MLP neurons of a small language model. Each row is named by its layer, matrix (up: input weights; down: output weights) and neuron, and shows model dimensions 0-191. Each number is 500 + 40 x the weight over its row's rms, rounded and kept within 0 to 999. Numbers have three digits each.
After each neuron's rows, "fires after" lists the tokens most often just before its 100 highest values on Wikipedia text that the model never trained on.

L4.up41:545548513499495473455565514542493397562493595557547483531510494571510571522478499494503558485491562473500514508471545581524459587456508482444462461515538475532500489509498458505526452581424549574496485486483493533488510556515519459469493517519426404525503529579499476469463491537513418495478514461552425499502493491501552534522529475457525468506574495468491555434502509505447508490516501494535502567535481458465469466590478499511497471480487445489511522454568564444449490545464537471473443520602455463539479444501469477492468546498520618515541531551477517561465552458497506482
L4.down41:465423470541501472430574554491518506535519493477455578460504523556557528546499487467531549438459464520486513422458449467580474511436531495509448547499467545443564462487567482458506473597473448506517499480431482501526441471488498526502512502496519457466450560493504464424517603494437495485527502521548474566525503444426429456482485483522509457488542545571579544505485521542539525457549526511504539502442556456410521475522554474497561462532525526509441431587494524515531490555565559471451514525508459467443525497535516528481466457464555514512463525512500523479481547526456522511
fires after: " D", " d", "D", " re", "v"

L4.up547:509458480536585445508499507515513497566550470461488432474524516516492522465464484536533508514422447530513526516493547634569471567448537519508489480522496504462486538461501529468505520461497526530515544475513484485450455545548523508489473540544539470520422534577483469439473528536477456475546546494462504540490482485499515553525516592536540554518527547534528496507543446556446575514533485549514474568418526417468517517478397432465503517446481476523543558485450511511412500530499505489508489448553398461512490475545504409432483513545516477462604570489481480538509501531513505524
L4.down547:456435432566420543485468433505431484434482526477528557526479600517475551500566544580533470531518498443516496475431512468503485481548478501494495513526545499477468543492533478535534491496449463553562467583438501562534499471497543495482547475467512520550485449435470466582466554440456565513449611457565529451442456476529514535469508497498465530576480578478483478490442479487518483418535441495464496487539556483498522503554513474507487468516532550476501506487451473507534541534535503444505498513460568519494513444485481492556509525481546456497561582524428503455474572503446538526
fires after: ":", " |", " to", " from", " the", ";"

L6.up265:565512522515501509533466513481466455531471502428462553497547473493502517462530545422543482485492524516444526453525497545510539534546415565529465451531537488523518509479485432432565580557563514528456469393538502479482578464508460523518546478484531489499474518521509454441439519531442437506506506497480493492571451457544529459516495491444490520493555445520555489478540527506533558510502537468554679532519472508572498483489483532465499503514560427531394497473504560456568534488470521503493541478494560481488522477468560542474519529537499474475427465486460577463488497498543473529
L6.down265:485401478493524572546478483534502519453577544476542490551508538498513493503466498556520471494515457455518519518456514508494522588543542553487507512584480509449505564504529489462492504465508483418469436497530558564535489470434529478456486460494538502496485603532487498515459512529571455500460531515521488583478425561560440520423438512469479526445485481489545457520527581525500526480531567513486487515527576538525530519485543570466463444444444493545490525469521478508493567480515510435452489552530539472407514494451535475489531411528424494456568538563516448470485450511444448518
fires after: "N", " N", " U", "U", " R"

L2.up342:502490571551532510434502516540510438512491490485503557499592460573573550452515527462534498524441484465517550481502486512512477489434511564581503501444494444464467454401488555479512522434479485520490565441503455451468553549568521488440438566496483536509508482576515542537497555540510456475502553482416539510456479467451479519444470471471450436546458552477529475479514467494507440504466527554545509508519526555504488548520499445461497495533511569486553520500483474473481549483487393482569510545499478535486518474545468503494497435425520554494537566386502575535531460532527478506
L2.down342:481460412500495540533569457521540577429513518565422440446510517569491530450499524498431558459472478473508475547513501503424440524524407487499527498468524519544537520495501473561538515576531582539463494453502563568508456458515514488493546488470555529463540494508481523539461516492560476472472488491529435537573516530447501433537489476422535492535504499488439563494547465498443541514508420500482473504502531462539455484532522527505458522552507463461499472478504493471487499648451509498511536418557618523538523527496478467548486507486503450516533501557437514502495438556514479485
fires after: ",", " h", " H", " al", " was", "h"

L4.up787:541440464476520553542466491493583585566533527507496466426476491525544512470516536429556600474503441593518463499541543472558479501420496500442485511569515463509451526479456483506530512514485490559497537445508501533570506480485574525457523443486524514496423462462499536437446446514513473444441432424464528541531462411570498509519566462541479526506474466503517481562487484521482542502478598541461532507511525547597481487440526513465481413494520457506480564437542547491528506485434528547454477555449499557471482483513499465497502471495541463483448495507524486478466572515478505500
L4.down787:516477473496505485522411559516429588429500491494438490492458513462476526482522537555519499545516465461435481461535566467465502530385540416458439490541479494471516497520491428554489479466495468498536499475424527560570517572503552462523454553507455443477493447519427477446570524466482553471523590518451450481480445483507480501461555522509547473533477472424452441520508470435570559595533478521459484431488459503510512490497498535458479512458489503508490476494465439533569540467489463512440504487553451529550526570563543470461446466497493494526517474526501487514541460538481450547
fires after: ".", " ", ".\n\n", ",", " D"

L2.up761:482510477499546516516563548517447499476511499501555521489515491484503505428478544540506548503501460426510535560453529537561584442527439477532360494451566545493501437479590541501511527507454575487425551515523468477451458477553415503470483539491453584554499501534446508517461544522535432579538539455427507537517511443488480550534524512509478421484523523519501482566503457577555531454525427510584481540469564532532446529489500466459488521528537459479480433482517470509504494509509456536481536419514464496437517472461507478503551467436516493517558503539513521539556499492498518460
L2.down761:532524546450529501593589445442483541527459534523550447474517508471491461491495549494435453441554492480478490489542509424428547425561441403488450491514495458486524570479512482508569481474488527525480510483504543462522542501552442534450574457514497506498475523443462490412499565503491466460513536527562533428478580592539468502514489456465537476572505506473499438507548544479457517481526544529485546564504547503491492510483495561502538489457442447522434547485521536468468561581482539503518503534530476452502482498550463440533479506480565543535520537540509456423526499555457433515
fires after: ",", " the", " W", " his", " H", " by"

L4.up392:483470481579581529481523501493518431528554536555535460447516507504482495505483502495493574514443534505505533439609540550498491508422476522511459467540526551510426575468472535448407477529495492467427600456523520489455466551500589504582502470537486497526408497487509473481474489539529401497452509503530513452482458490459488533479573491511552537502499540540492476499534539551533499517451510526539576528496489464425480531502507405459527534521461468489494478543480513602435563507425488518509491578510500491475459493526489532469469494511466556420564513495483481534466494552447537516
L4.down392:544506540508472540495539491502463514518512582402424604543466507483532477509475454535522512512520554481482525539443547512414514439445485536523506481562489479474495449449531482482533454476482508582506474543438518605539548556495524593477486495473483493484501503542493502535476446457472547493550520494470496483423522525495532535519501516486522430443481514510538452518458523512482483530509448465488572441539506519444428481504426558541539464437481576491514496489537596411502503522478531490538475511542502524508541496489446496584419567488498504410507486505493466481442588464522424522
fires after: ",", " |", "),", ":", ";"

L10.up42:510549431477459454560458440500462505531465541506527462493520461488486483515419526464523577519549545498468498463430467494531516532488446531493567515474407493475530552474430518532522423533434529520522544451549482514521481448569495492501477520561537402475463522507523497502494470452523513528464500520481564489477431536541504436534450548490503539460450562500530496554535464497531549463550573555559424473542484544520427513461475456492523524527541516508437487422503491426541516562476446482447563503461517460548573558477489447460595483455553493476500551480466543519434483465499486467
L10.down42:504464500410521476450503494530452507507523505437445560519540493560478619453525480552491459503558454506580517441487507514545516461440444540533529440436478527515507483460478522468525533435586412543483507468484533538458583482444478479543500428441544491512544511512468512428509501538463418506585535537465525517538511584442500596472508508523505477556496507434413465482473540503492431470504469495494442474477485440478483505509508480516489510561462533447521532466519478515537552505496544502512539532446482462474485505565495492478540469544434458503583481567459544418509492528474509519
fires after: " |", "-", "==", " the", " a", " R"

L4.up351:494493509491578443535499473515492575471546544524530397463538476487508498561497504455528544481530440533498471493503481574499559514461515540510433474547483522532435559501533507472431442488504476529496552425485482489536542524469554497453523441548501559475459517533424538435501488509434455509485428465499516502488456475535447466502562533543557561537449600497467478619446560568444522515572495576475534551452488433483495548510497510466519496443506560501482475422542431535510519495551466525499503492474445500421464452489461451491511503474499484453503508514499586443475479519518461519
L4.down351:456468514528483515432483454527517542467493551440485526476546495530494512472484534545483519441503604453510452443466544445391484465488491566515386570525488530505456450505537530461477524478494499490512537495457531563587531561591543555529482537420494487490440463491520497453514473421463558416563500557505573460459542500430534493426450497515446447509513456454502494509486508547553540583529435523533466483496457494513516468474506501458508478489571514507516462439523456531450503488448513509407515493486511529455575513492464524536496521450476461484454489544520507508566538450478473501
fires after: " ", " |", " by", ".", " and", " m"

L6.up168:493535469415533496504439499500554475564552466415472477487537521510501482516525541596541452444521512445502500503503532503566437479471534461542501536446549434513424543466475466416435550539514473491517500453466562487513495469479563565462514511524445458527456535614498542513476507515458503533519453509455518507504435497511481524521529604460519481511527558470442518555480513510464482542453520411575515518465514473524501515421519495448420443485536527492492535449560521443458548513548471527536502492578481466490516459460470479522479548545426539464528543457473505490512444553492561564
L6.down168:519506494477466512494527485477513488511486438536592515500518536510578504489521555541521461496469462534443516541482464445489519532528491607519484471465447555457553566502431474495514504489443503586521525492522388468523460430480418556514428499486494521458512509538498493549457531482461554495542537456575570483511520512502497464477557487531466549506536473538524553577492438469431497546505490416433508444511401482480476489526452521443527505509553518530511414475490505540441516547508498544501587511424454500524485464535543540478543462535521488417495548543510476543457414462461483495
fires after: " |", "born", " Franc", "'", "ed", " the"

L9.up543:548534548505473507539520571488609470492527552493524546399509482483451504463500511504433494496490466540506508445500503569494582491489495488554469444499545512547473519454547477560541452503447560563555494421498532476482477427495429533418478527503518550480471464421489550476486586515485492478482482532483587451452504475525555458481559523544545460519430538480501464523510523502493543489505465560472492526511493507592400466514492463492508474467519469495576508402496555553474527524497474504486551543529551485492450413551526451495470461461425537474418508530503505467460444516510497536
L9.down543:558513505499548549488484445495434536471439475537536474479496501460544483519523514466542569452552466482478533527472499538538439503518480429482473552510536543597483474542497409449484493495492435497510509555448554551521558504504552484477495502533493424487493478494480479566597488456566502500623460558575447448564494509528507467522534515456490491496488466439476467470492454494488498419549421470508542483464503522473527526465539398473452453503542518523434414434571502498522488519514453501496542559479504499536561547435532505562435497546468498480541523543480502528500483491533431438
fires after: " ", " h", " A", " E", " |"

L6.up349:539506477519566516461514516469478560481482520511532505452530451507497489472481480458535574513517501451556517488459483455460532516556519547453460507484517410517460474486505441440472500524459524483523456466511441450410572468618472558506502515490507453548420514547479487467494554486472477491540478452576503565494520448423533555485512530455483418477423594528453469506499493601480481463555524538559491525446546458466488503475470577520463449477462428516497475534450473510483563472521526553527453507541516492543469436512548535553512481565545534469527588493473566554481501468515546499
L6.down349:439512505453542463520477519472467528500417468540489522530543457470446527494456502569498503502600571433512555449523459499543454427472494528512547470570469561558512499477503504551482428535454538457470557577450484492502519454483485517468519493526502593425537460487517533503537507473478547502536459572530512480514563541508508526524505565541557506532460451560559525521490536548476508485549551493467551550506443459433489519506527528464514515495555465409552504478507529552503462512474552449431487521555545478465465505484550484588431534459493460494462470488537413528527544510436408498
fires after: " the", ",", " was", "),"

L6.up587:460518516410460551472511462507495537444503527556557370490553475569511522546467520586486491500473506552462514498443492478490548517584440479547527446560540510497475477477489569523486586549484471461517498497531531464410502474556496524454468403491545413525492519535454467520518507513472517563534516448519532520506568460498524469531578478518552544495480533443510510562547456534465470487539525494440497545438533532444406533470523503485508458525395497560543505497487487574461510463475522551451545513548467489511495470429503508456501496568477528473510525531464502517483523487526569553
L6.down587:448538526492533507502424520517486484457498513530485431498538523492530438532519507460540484519426445504527565580544539487502487460568499441514529540506499475540441478476521493520509523469548486483529536478456515523526508452440520445462516508493481495496521464523505429504449519520502408456429544473646474574539495504500551609543503501439557481549427509538499503440460531517457525488580504525452498495444453448517455474439519507418487481458448469531549501541531462537502606479544495571450490535549540455500509472523581443493535456513478508535495480476507516588501475544466537565
fires after: " the", " in", " ", " a"

L10.up394:575541428519506477459473446501418477537558553446531483538521414467506517430457436493479532606482459452568492451502517485527564516548502479536526466512439468516520526547414533543484529488573556563565462509489463454493609509465503544457500544461486469514413477530459499451388535506489473471483524490501447477564475444557529478503522487548455477460483538467459474536486449529489529507488555557454484499522590503521521514510531446457491497457507475478482571554497539538527490534443453535500560474547562475476440517516501487556539484517532478529480523521506454460461502422469474512
L10.down394:576453550564440482532508552519469525579519482497533453490480518505527432477496462518489480494429480471498547547546464460524549506442430485474468490478556504557534554471473467465487499497442412533506476524496507489563545530501524425525505437473539527487425507557499546509527514498508514498534542431476511512478517490583528450485534481485471493505453464476483534495436498532559535485522442591554500518511500388523530530511563616496546494519470550435428469475496524453482544489519479425529469540544440439479560478492560468529476413543495556553531529540472423503528524507571477552
fires after: ".", ",", " and"

L4.up379:435499420469509454501478571431541430459438477472468464489469425483481539456534516513515517506559490532535527525515495478502536526503540525468433458474475588500487523487535459559505495540545427486471507550556493428482528508492505555478478512489480436504481491440472475528552426471477527441428466487554508541496495545510547428530457478433512484481561445558424550527548530520455520447572464473600565556558481445491509468483459513561499539542550518493551510441495499428511522553526487570433480467592501570516543499480473473449527514558541520496488490544509504531516527424546506531
L4.down379:486462520471533496419555518525589573506497535488519504522505476449461480460497532514512427550547533397550593441548506562447518550461479542503503492507504523583469539515470481468483444575435479562488543511485488521499456485503471553483454467534465457461510525497515444556460471569512485479525448493553416464530544437523447590490544510483491476580498482437542420449471454486429524560473475516463543536421496476479535508515421457448532501525560514527504485452511480464495527510525484560537446552497483455506483493471448474467521456457486465577549459511491516564452517553482501462
fires after: "s", "199", " |\n\n", "ch", "201", ".\n\n"

L6.up295:527457501487533432503507424446515484493543480495522484463535520503553505529457535475543576478485512558509491435548547513475470501487540568623569490485531523569527509499525528483535483532530448507505468504515511484480453466464459530457530464491487487554512517520498483470442556503514462492488505475448529543504462466435572474547555548537519469561431517527482422446519494548525546510459479522602502529450577475551517480429510426510415483515543543543493518508530457451519610510493480600493511499533413473506550544378526538501445503467528471477548511446511491471512452489475502576
L6.down295:553441424503445517561558522485506530479555479480432497431516546505516579502453485505517468492464482447514541539434515501516542538527484469444522561531450538529501490462537548501569532556460582522498489607530487531550425425410469446523488487523533504537477498476483515555468509463547525547500513500488583521478529539556480566490428519507525472490444448533485528527430455490504458579519557452496589556425465492465495536504473507518551485535507505506462526513514407491466495450519482463446502577489532487509473495535426505486485447490475524497587544493434492508534596533533504483
fires after: " |", "2", ")", "A", "1", "i"

L9.up839:521436521576529487435511497571479555516450512500506525544511419518492555480470475542532530581495510480512514460490602496561547580479441473480494534506493438457479489544500433493373467475517522548535478414458528469577463431483550497527505485545477528496469481494496462429422518589512517513516489452566533489487497499481540482578502534526439402483441466492458502485485431461559456513553476491523515509526568529525483497464493473502487535462504560503460566429457504484479521490389517495533567499474540554505476526574502473461496528517529476430462533525497482465523509544521547512
L9.down839:518494510460474487472471533460426527464459539446575567486472522470492446457483448474582462558491522501448540495522538484562494534488427563532484511565446468515468595486481431508565512428508436457586480503547495450593461469560523481472532485571472536493503516476518458469484509482491463442486477506529480497498439499536453436470491514513502472501423543492579493476540487444457500501536457548523560456427537450552517556485508499488597441497557499541476490507496511516513458461493474501483507475496456529432449418525547447504528509489526586469419490503540538478555535522533473584
fires after: ",", ".", " was", " he", " to"

L2.up280:458470529538544556494505495512578515529542509480530411435482466462536534457524486525554547474501523540494473473487462506512571499531509522468543429435573504509536446461463545541532596438591562481486543524524475482490506544516467481491424503483501533464447460497473536490433489522467462494475539465479525491487470479481509498523499574502478420572489521545568480460516479454506501469447493507496601438466575579515485467465499470476491488502443506530417532480486480513522564497477480490471570373538589540402510494532557518469506516445508492469517460457549510543507556445494512565
L2.down280:493452518529534551509523521467487547465522425501520485464508524459499538500453498460536514463491561469455403519498503445484564536505501486464474513482492410509544515516541508434529427450506553454516473538497512533440546513468407473506526470413489495430493561444460509406435539469533540536472481575553561597474469511558519484584485510515516495578516449511527491445426557480541503488497456512507496521532498496484492515496606595554563493481495499481477449532427513477481586540536494479554476520537544507442560539488529551501442510475473544508486525491535498531544493520490593532
fires after: ",", " m", " t", " W"

L6.up333:485582479458475534449540411484599506384555526488489503527516495522496457460509471430444509587512574476522553477526493512458536486439474541510531455512470520464495503459483441464501489521474510472507560519517506429488518484563476450502565554508518468453473532475437517516461485431546443495511568510412461457530496529497546500524449493526490515524458486485512419553467505494443562516478528516463579464533532564509390463527515459462452519551506543525546482495509414492514520587470507511523527545470557508431468515481509480507517546509434513563501493600525472517499431471529553529
L6.down333:566535574480602558485454515498483446464554455496578494493502568511517499533538542552483498507477524534479495546581477384490505471490538539515489524454517473490457525522532502516456466433464544493557449567523557579516484520489429489533460430513521459518558527479543536486529537473498526461540483542514527549527471489454472544570467440530524521563533473491554512420517507469489516460456586432474531509482547450431550499454549536484497543508582412476454466471523535507465481484527506520517530452448534489496471508512578513420435450456481502465529512478527544557510532585519465472
fires after: ",", "\n", "em", " re"

L3.up805:474471504471537453592531502542496479510541553505502412516541480486519501437504544553556584515510564532538528472530478478519455528421469467457477492492527495565496487455530440461603597505489532478427475478560516490455507487477456518553497479502482518519523558477492427544508485529507463472535477418492479521505514471493464482484563447490414451564492517508469527463514560476437509460464489509548456572570505436476441455502523549473620488480510468502518553456543549492524535508456520528490529519618486491498482496508496525427536469475501584478431523505544532564457528432454520490
L3.down805:535535555512540469545455480431562457514522445526492509536468530493517496460594491544579539486409512466548538502571499474529518490500453445456447466503512500446435467562490487486488527518494510480571483508449456499517457432477489502401511497544484526500503477462503508446516531522523516520452440460488476482552481516454472479521574403474516547503505449500526435534447493487545549489584560524519480515561455441444486459515556571420467473543440419515433512470576551578523490459504501512425504490484542436574500490501502551496551454486569556501443519521531450499483513476501544520
fires after: " d", " D", " F", " J", " f", " N"

L10.up753:487467506593489492507480477465557481559561520463464374461527493572499513421483493504473562464546554511462599409524460510501420529562492515564533427523506526511489495561491518516472499489472537569487502433437573455523526513538460482477543511458518552451467480523545487534467477541524433471491442523445555574546458470534509464475534457524476498479425549480459502487487531454497566538479543503545422544500523538596530500494448499467414551483531490502455507487517479472531479509535494474522576503483534441525449463493572479441497510463524539472493542504493505442503507510576500546
L10.down753:543457504522520512521483518451463495498483553544536477524504480488446470512489411483496532537528490486528459559558483518453524511536506431508459538476473502487496539468513485465529477455538498545484483513573477476477493527516494448483479515500543507547454461551520456460486527548517485582549441505519500509558480479556476580534539510532401498482503552494572479530491447487535543403500492496513550475580510499468522457476410504500495485568543457579492476511511512470540477575575499581523414602492519497522511490425473543531498611418431492533488467538537422494450446537495428408
fires after: " ", " |", "9", "."

L6.up217:575536464530522538479475505505496505542485445513492487492490477498540552546498486568602494441482481496508581485527509533522516502510528457476431470483545453537515574470587539446514418515515499489407515447531481466449498493547590526432550520563526385566478479596491503498490513523495453534506547457507497465490468512494480514560526490510474549543473557488496445485457511539437450520577491487516540508472621464464449519546479532549512457520474399530518479515486507418472552451419517569505531513531509508460518475486467478468536487436475478542501546503462573432516467504500492503
L6.down217:524535524506488524497533551546482501503477526498512497491480516471508445519529528487414539495510545484516486507539556475402552452572564529432500462508553577490522473458489584489488459483470488425560478491477532507455410511454461507471569433537482578497513447512450423549582472527542518481437480520524508447520474523508499549426535513445528464511431497548465488529539527486524533490519534492480521510434469494555516482555527506472413456462463519526540434520509555588495483519484548466490502463503598527529488518490554481470492390519468543502410515435475476491470484591468578493
fires after: " of", ",", " T", " the", " in"

L6.up792:551588497498481447509542479431541521483524576526506462514482462479563549475459457507541490419487562523505503445527527504416515494503420570532501471510591492493509514419467522491539518539552531445502444473497507481489543459522494510458527526505458530454447517501522482529468467474494414519613516476509517482522468571491509461559577408506535523447518566561528494497480497506539556511462509506535505524484535550513527467450471434508458447521490433535425527522623518420515452517466540513493542497540490572549483527451436526477530498451495512543479544421493517527451441515556481509
L6.down792:510489493475547453465434458491492503510507427572536525524605546518490486512534464504528444504491459487507489573566490542537554500469421498504513567492483490441506542479495522459554444522463500561520549596420533520466473483489440432496542485491468476593445557538469522514535582500483526512449459443485515531465455514495479498545448510543483471536528500499432555443494516502548513436596531474449562515550528539430461512561513556433479481522515557468585441468496531478478455496575475481517467488394487555543497561434448495514508478549471500517502529452466526497490519542488511514
fires after: ",", "2", "9", "1", "3", "0"

L11.up407:560528457547561520477419529517552457457481557481538446513509455551547516480492505441479497471431462519466563477490495506487506487450539528468494467531486488522491590505518513491505466485524577505506472382507478459458509530522447447549450531555525461474465428481514437478477561455512487504396449522485507483513485479448487513490505462437522419465431563540456522563412508545512524512535460550549498505480508465544471517502445501502476430556495487521482561594500526475460468427461435487571506489531551484496465500498546438476579401492511518505514584546482505500542455516535518566
L11.down407:556534432533453502515516503463459448424602525493437516477539496537460581506456464469500532485462497441485467501523508476497482479489485524519512501485493468539513423436541537488485492536540480470484539465472524513384479466484533513567530470528476503489473559486485493500442502492477491461532484439560537476541512462510453486452468527440545416407490487550519511512462474465533500525511503479516490488500454598486558520582538507489460531528530515538516540514524549540523436511546484492470572574558449514549415544493609478538507486513467469431565401572536484444543552484504579470
fires after: " was", " is", " were", " been", " d"

L9.up451:592466485558448464477428546426491496526545467520498453496521448487505542490518507499521546439577449457504513463419569460578542596465559457534514543454535521517422581541504508403493488550544503480517499517503512462492500501531502544490517492565499440468510516509453523553492541448516499484515492502431544581487423485485552449508517490456482506531490488495469525509529532497439573483515585456513543426496487499560456537526488434482452494505496511497463480453597541515491496542404541513440529544509451488465486510483472453461486577501473510509526485463467505497466537525506627527
L9.down451:470498487438460504528485479543544453487466502521532526503554535483446554520481474475468467520547472537557486460467389421483454485391519502487543490474508457437554455486531490490503532583449572501576494443518593494433559520561522555470471405518459534558468575485584467547512454557496451506473509525485473543528491509511531471497532588476494522549493556498492558514535513526532451479520539470491528574401487475498498511500429493536537573518494540502517500541436476473456442532476455549442514479499519445497513440449533473487530525441546459463464502505547536504457489510555462472
fires after: " |", ":"

L4.up121:481549454520527475450463609427542448496456528444527487507489468458501576538539547434502599517504489517482459489503435480522539446444524565437518497433446511476522552426562526494528476539474469425512487559553450530477456490489525519469501440546529498487479523541512544474482525498528527475503399437460436541461537443494543491459538532530494430513516498488490458459555522565534548442491523513508556558539465525465469488451503495467501510487457538502479476503461519479536530550470508553471547484514538562439486467572524401487539526515442523457586505571516526521508491419468475564
L4.down121:471526484491491554465529550454437512487485490504486469553616500511472496515545512478570550524544479454466514462525522448538468515487532519543514490470577536533464577433509482462497480508519505436462549484523545476436468537550583542457447477461525457509526594470505533494516469552488542516469466516541553497495516475508563559509464495497505510442471509519415473553451500435476480402438511507572504464506441425509540522432499505536515523491461533540545529422462477475527600481472424504503562532495566455561512453510511448491440485395467459525515495422496495512522446498450497552
fires after: ".\n\n", " |\n\n", "\n\n", " there", "0"

L9.up6:511520475533458485447413557495505523585520514465531442531484494443450528500477492464509513495479504489506557475474542525538509458542521547472551488498533524527516533423514466470441547486409490476538530523511521501441469451436476531444533514516527483518524541505445523463462485503523449577480450492565545510580434507498532492584421571544501468521496571523466543465476446516495483432557484512563515446466562544547463497523491472526527446435610467464384484423444493494523532543445495540431556498448518517499534462518487501504553442564468434486502493499516484582441488513489472519
L9.down6:461496521418472493517498526420565525503435491540474488549502460520513500535477554608546560442464488450471483488508458529502441478454580446583512513446508452443488542488550530432516505537528521514506448530506470521507523434526461449560501558481532509472561466543556520505456554478544557460536523407468483442424484481474487561476535554484470525529474559572465450504519489440469465490517563435480529410427504477485488445473453528489471465512446494565517523541453488549462489592453488464493510494499510537414454502522505520492469512561530412546571483500511496521497530518525525520
fires after: "==", " the", " |", ":", "===", " |\n"

L4.up197:494464480511534483532493549459486477525482535516534459533491495538521512514547464502582445547497471527506510469481523592554463580440510522528455463514499491490533436500509429468520580473489565467493516499570592441513483469522529480514477555572536502538556447483454460520529454490492481464477524528485443517515403552514552421526506537437419506489564548530473455472437499546465480595470484469456476546444485536588420542538414448512459494484550465516472496402511502502516552515473541577479450567537557546522497473483535542472429521530506473474484540491552513462521536514503532491
L4.down197:435486493568421447446468489508486547546513513464500438540533515571445523488486445552507518476590528470500517594514479416515427438527495447516546457471499522482474566473547530449521548488433536530525496538529513487453490478508457488489496502482546454539482452429532442500466464409441455519493470547411517447420468499475459475548431529534503569482560611443510462537518538479479519502440453494447470451430448446500541515530469465486528517517497506492546518504510571556479541469506507580474505528510441526463520453523487516480533498525571477547461549448542533480473526522480470516
fires after: ":", " in", " |", " the", "|"

L9.up133:537501530465486525440463471519543451527461538453412516555524469599497484471560524498550501486491492497477494540482603522501522534493455473524503478466436473441522512464506460441413486504429548525510458517531462535515556399527498484444482490537473488508461469526502526482497469535565482455482405483455457485520500456520509547593501463526466450530481418451462503506534528520472473518519467468478549477436541454491383528484459437526496502455456503478464591513460496498440509497427575527451473451514495531513489525563494540511584522535569506467524466577474571527553507549506459534
L9.down133:558475451403522562539437498461435483504500517530525491498463559436537534517506414493448447545488480516519464534515416447475565480529407524511508535471546479495476514442523456513548465449510472403460516496535479569453513541466433523511492521496546491536542518585501503479466480457507573545575503517481521515503516497531494519494477486500548586482500535539506498400480476457545470545507528475507470549480484430535538432505503542483473509542534467471494509460518522496533508550544414501535538510527504511537447557486516516419459541545487512531468327481459533432541497497487521489
fires after: ",", "\n", " is", " was", ")\n", " |\n"

L4.up60:533492503532489446531485512454532514479482503472538487542559464512520552508494492543502503494441401502508502382481561529547490484461511437545498527548515487529496449446471511502437527459504517502589557488472457450552466475537572515440481500468501512445536500470440464535472475500504538441517573420478454488445452487536497446515551578506489489512525589486464454489514530530482476508454583541475512498563482456513511497541510504489511561480486516489506536504579534504443487548471508594462485528549464478436443486497545441483374535469476456427519492499511605603512477449543525503
L4.down60:462476541450451492520557543458531538451544488488525490504459473542451513507423564538496556489506482508496491591437445436459484457467502526503496492536517482485522518514407500486551547560443539485519514493579519498508474512535489493506561522451504491465568526536515461460515414428470513547505561499484457452392532568538556499546490553472499485494514574475466480523462435479513543459565533455517536455457560558559444520494544527477569508492495521463536486527552484436514534462448431491496549603524492534485530491550489496585494467438502509469441441555569475525445488563515464485
fires after: ".", " |", " one", " some", ":"

L9.up811:520522454438457496560544541459554473536509460552468472469571469491536546436492556467537497551456562546554565499485581493491545515460494496519471482569591543471528457528514560421549455484512552589479504541447522484444523400427522501521420473471532408537430446553444567504449559528505476513499546445499459478494485435490497506474523448431507473482492513499517515546565507457479545491508538539546546479518570497552479533530477497512507505491464509551509539510485534490523506499539502493499466540499480465527480557431494558505505482535521547479433591457452555511493492502544422539
L9.down811:478519551498447472473487487494460503498452556504549483494550609509509419491515543475599467529437469447487575492482537492513559523487443491517514472486536497534485516481516482473531491440497493433507447434535475576512491475514553478504542481531461587479555569494505422494539480537611425503482486486480512513472458480465522464513526557532494407434444481498545466547420561483467461490529454424542509512515516466523450465513418493485481485406530448548559545488519427548508510493480483486531457496544449466525454548519463499564571495494483509618535484456547506472492471504519506500
fires after: " N", " W", " R", " M", " D"

L4.up568:487477511522498485518483583497521478457575500499464431564560462530455454541495560437489556506469474581448490474460466455545501441438496489563558535475496472566522499536489610478498564504506428497579506553511475476558599507558518519518525474459554436499486463439548503490495559464548517435471500494423449469501457433455491524521502595551495494467548533477495521572466546513521431475524498526543561522434458455510415496474537511407487534444500496474472518461475458466500552485455553487442502506471533481461473462541525540491546523488449516513506529464485534528467479500486514577
L4.down568:380533532501527480506471591443470462529487468462492455522486475457561491488496390517539484499440478484522579475561479457481524537436601457445432543504504561510565470492469437479613526469535510564482471469536519486466442563423412519456506504494516472465498526473468471505504559478443462506510559493533510519498479494456458516507474541516472474460553443513485582486456551581512508474507525486526553467509514488510540556517490490525481433555484499475477557584510503473528529547483486485523561542523465471563475457517520447475498524513489494501510518526543431503587481499568419533
fires after: " v", " feat", " p", " l", " P", "is"